config.yaml
tie_embeddings: true
init_std_qkv: 0.0184
beta2: 0.98
seq_len: 512
steps: 10441
MLP neurons of a small language model. Each row is named by its layer, matrix (up: input weights) and neuron, and shows model dimensions 256-383. Each number is 128 + 24 x the weight over its row's rms, rounded and kept within 0 to 255. Numbers have three digits each.
After each neuron's rows, "fires after" lists the tokens most often just before its 100 highest values on Wikipedia text that the model never trained on; "fires in" lists the words (lower case) most often at its 100 highest values on Wikipedia text that the model never trained on.

L2.up360:165094135155133116095155142166150178146111139093171122130142117169155113116127146104193143142113060093128124110147127105136105107138152128167106113111142098158121148126117158095168124118124123165114108088117132165132143071126087128119145110131131091148134132113087141125162088141145140137112149133134128110134132122128187090121105129134126114151140116129106143116139115149126135151143
fires after: "il", " United", " South", "n", " Nor"
fires in: "railway", "states", "african", "norway", "india", "state"

L2.up1529:118112078146153129116142136146151127117133086107104116123152125140147147133117059116114137135152154153135099107087108132129169108154135165123112128143129113117120134131106130116114186132153131133102085151111134147114128134137124123114110107145156129117109153132142118105150144133160142148161095147145079157175130111107156145113135114126139151130149157146145168110111145110090109115089
fires after: "ed", "c", "ce", " Minister"
fires in: "preceded", "succeeded", "for", "by"

L5.up1368:087159137156133124138124109124167139140110130143149115132121145152144162112112138123175127139137134117137136091104158144131126099148122105171112141115086110103110153190116137154112158106128145109124170076109142124144137101158141159147111135107086130114122113134163115125150110054152143156143078126124095086121106160140153126093149121160115139142179138139145139120159125103116145103170
fires after: " I", "'", "I", " Je", "′"
fires in: "s", "isbn", "it", "was", "is", "its"

L5.up1310:094126138137151095150113118118133150143143132109120136096090114136122124124100142129156136170180163137080161077140084113145110109095135148162119129135161146097158120174105155103146133125111175160151125146109127174123127141124135107128122091095135119138139086144119148123153117133156133193129110157132129126116080143110180105130109116140114123139121127119097109095092173152135165127183
fires after: ",", " where", " that", " ex", "u", " to"
fires in: "he", "she", "have"

L5.up714:095127127108143119139101151103113132154139144150157089122111143111135123130135110059179134138132090149109104125145103109136109093143108115110147177117123140127108133170095104107134132140130123135134094122143133131144100144089096137139082094142146114112118114137086090117117109121186118133134112133142202116048106163095120167103086129156126151107158124118135155132127152109126102088137
fires after: "|", " |", "-", ":", " –", " and"
fires in: "3", "4", "real", "0", "2024"

L5.up143:102109146124138098124080079144135146137173118132139131127084101142161161131136133111141186120138105107106169150110118124140117142130113115153101126120116107164129123134076169080117169106114172119121124124122099128156140116149148150131142099100097118132090111126105131136119086146102146147116095125109126126113110118102132141109130140179129127145119071120121133118122138115131140131170
fires after: " the", "'", " of", " The"
fires in: "they", "then", "t"

L6.up252:124122180131141142125104135123122122092153093160125131119129127167105134131146133094118123122131133140150205060109139142134141068140106109151115126124087117104141131142091104131144120111081128093117099130108128116102180121116150116104150159139129100099137163148126173111122167136097133125130090104100125140075136139106135128130134112169090126169146105131120148138136130142144143108152
fires after: "'", " and", "H"
fires in: "s", "his"

L2.up1310:146156102098119089110076196138135117133082085112120192121132108129097093158158115114143088163144111112114149124146124135125100153126145116125095054127155102143087133115095121113155137147152107134128140138110152122221178126093072146118119117143108166140144154127121150149159092127110153121117112083067133107131161090141144155118116150164142117150132096131115132113118137119114137130106
fires after: " the", " a", "a", " B", " A", " by"
fires in: "club", "city", "village", "people", "mcdaid", "government"

L6.up135:129146124111141113104122139105130183096142136134182142113150120134102158113130122150118096163151156102157120125099118131104147099164091124104084181112127131110116130176105146123142112182126182079125125154103097119132117080122153107090129141098092135138120143098164140148129112109176106115151058166090084111067117160129108116113119101172124172136119109180094155130090111137135148099182
fires after: "'", " It", " And", " I", " The", "ch"
fires in: "s", "its", "their", "andrew", "italy", "duchy"

L6.up1265:154119158146103102141131129136154150144087125101080145121107113145147093118121147097069111149145123155124109128093135150113122117106129159085123133134136168143070107147084150113095126120113123121116129150156134154085149126123113110169127134107074091169159124104097120131169089127127148141129125111143180090153140123104154152155131151148122156124130104143156147121087139095121173115148
fires after: "ad", "d", "and", " ", "ed", " re"
fires in: "candidate", "to", "according", "led", "advance", "added"

L2.up1288:093145129154169115084078136108145132120110105123122121082105135104133146088106079127133126136133107152112109098098105152130117099094140113174143133130121128131125127175107145149123113132138144145103129165132135143118110124156154123096175155103134170125104097150113132114130088114167131139178114139154106096136089172130158153111128107156119143130152144137108144120141152086147148105127
fires after: ".", "\n", " \"", " (", ":", " "
fires in: "the", "they"

L6.up956:100111148155119125138089103086125125166132130130129145104152108169148132127115093109128110106152167135110154161116112104116126106082112109126056164124123122064109120138101135103172123153145151116133125145136155151116115158129081122086111120105103081123122143137104128143136105138149162183160094131134157103150156141114157108119114141134156113175149150141085117116138101139129060120150
fires after: ".", ",", "at", " that"
fires in: "he"

L5.up1507:090132110171122066129179107160119132147130149091119125140140151106127137089129137110101135142119143111141123098102112082082139084117126178122101103116159111131142173138091155107099099135119157126108140129139111152104138145136155073135120129111133087122112108127157127126161087123111158120119165132138131097117102162113112121118114137108126099127166113162088151122124125119084108097165
fires after: ",", "I", " K", "ang", " V", " D"
fires in: "which", "that", "it", "bangladesh"

L2.up856:151171133144100110103069123104112138095117103133145158095159159131086108107127106156105136135133139149095116114144123129104084120112157113171149144111120121158115139148122164115127120152076150127107110157109091129125101131191133139105099120104126151133103101142105119160132116105130132129134112158120150131149116134098124116099122121183134095110103110140124143112141115161163103129228
fires after: "\n", " \"", " the"
fires in: "the", "in", "main", "they", "other"

L5.up88:119135137157104120127118123086137150073115090150132142132122133142097157095115149126122075144133140108123147104148115176123152086168140097142140147116130134140147165139084111094100120183144158100119120120093151150148139121149135162209168138094134141141142124125123115119112116101092119138130086117121098144090099153111125151133140133163095107110133118123110165130110178134157169121147
fires after: "'", " I", "-", "/", " It", " who"
fires in: "s", "a", "its", "whose", "your", "isolated"

L6.up249:112119118128132135118116124112173137198135119106118140116132131135109149112123131099143152142116138108094141108119134165110121143166117144115136155136133131132148157161086170117143134102093108135117176109155158157107111078158144166103091124125117135154077145127107116150134094131114121132145100142095107098093103161133126131104125112130094110139113114164139098107100163159142121082145
fires after: " at", " in", "\n", " (", ","
fires in: "the", "melanotaenia"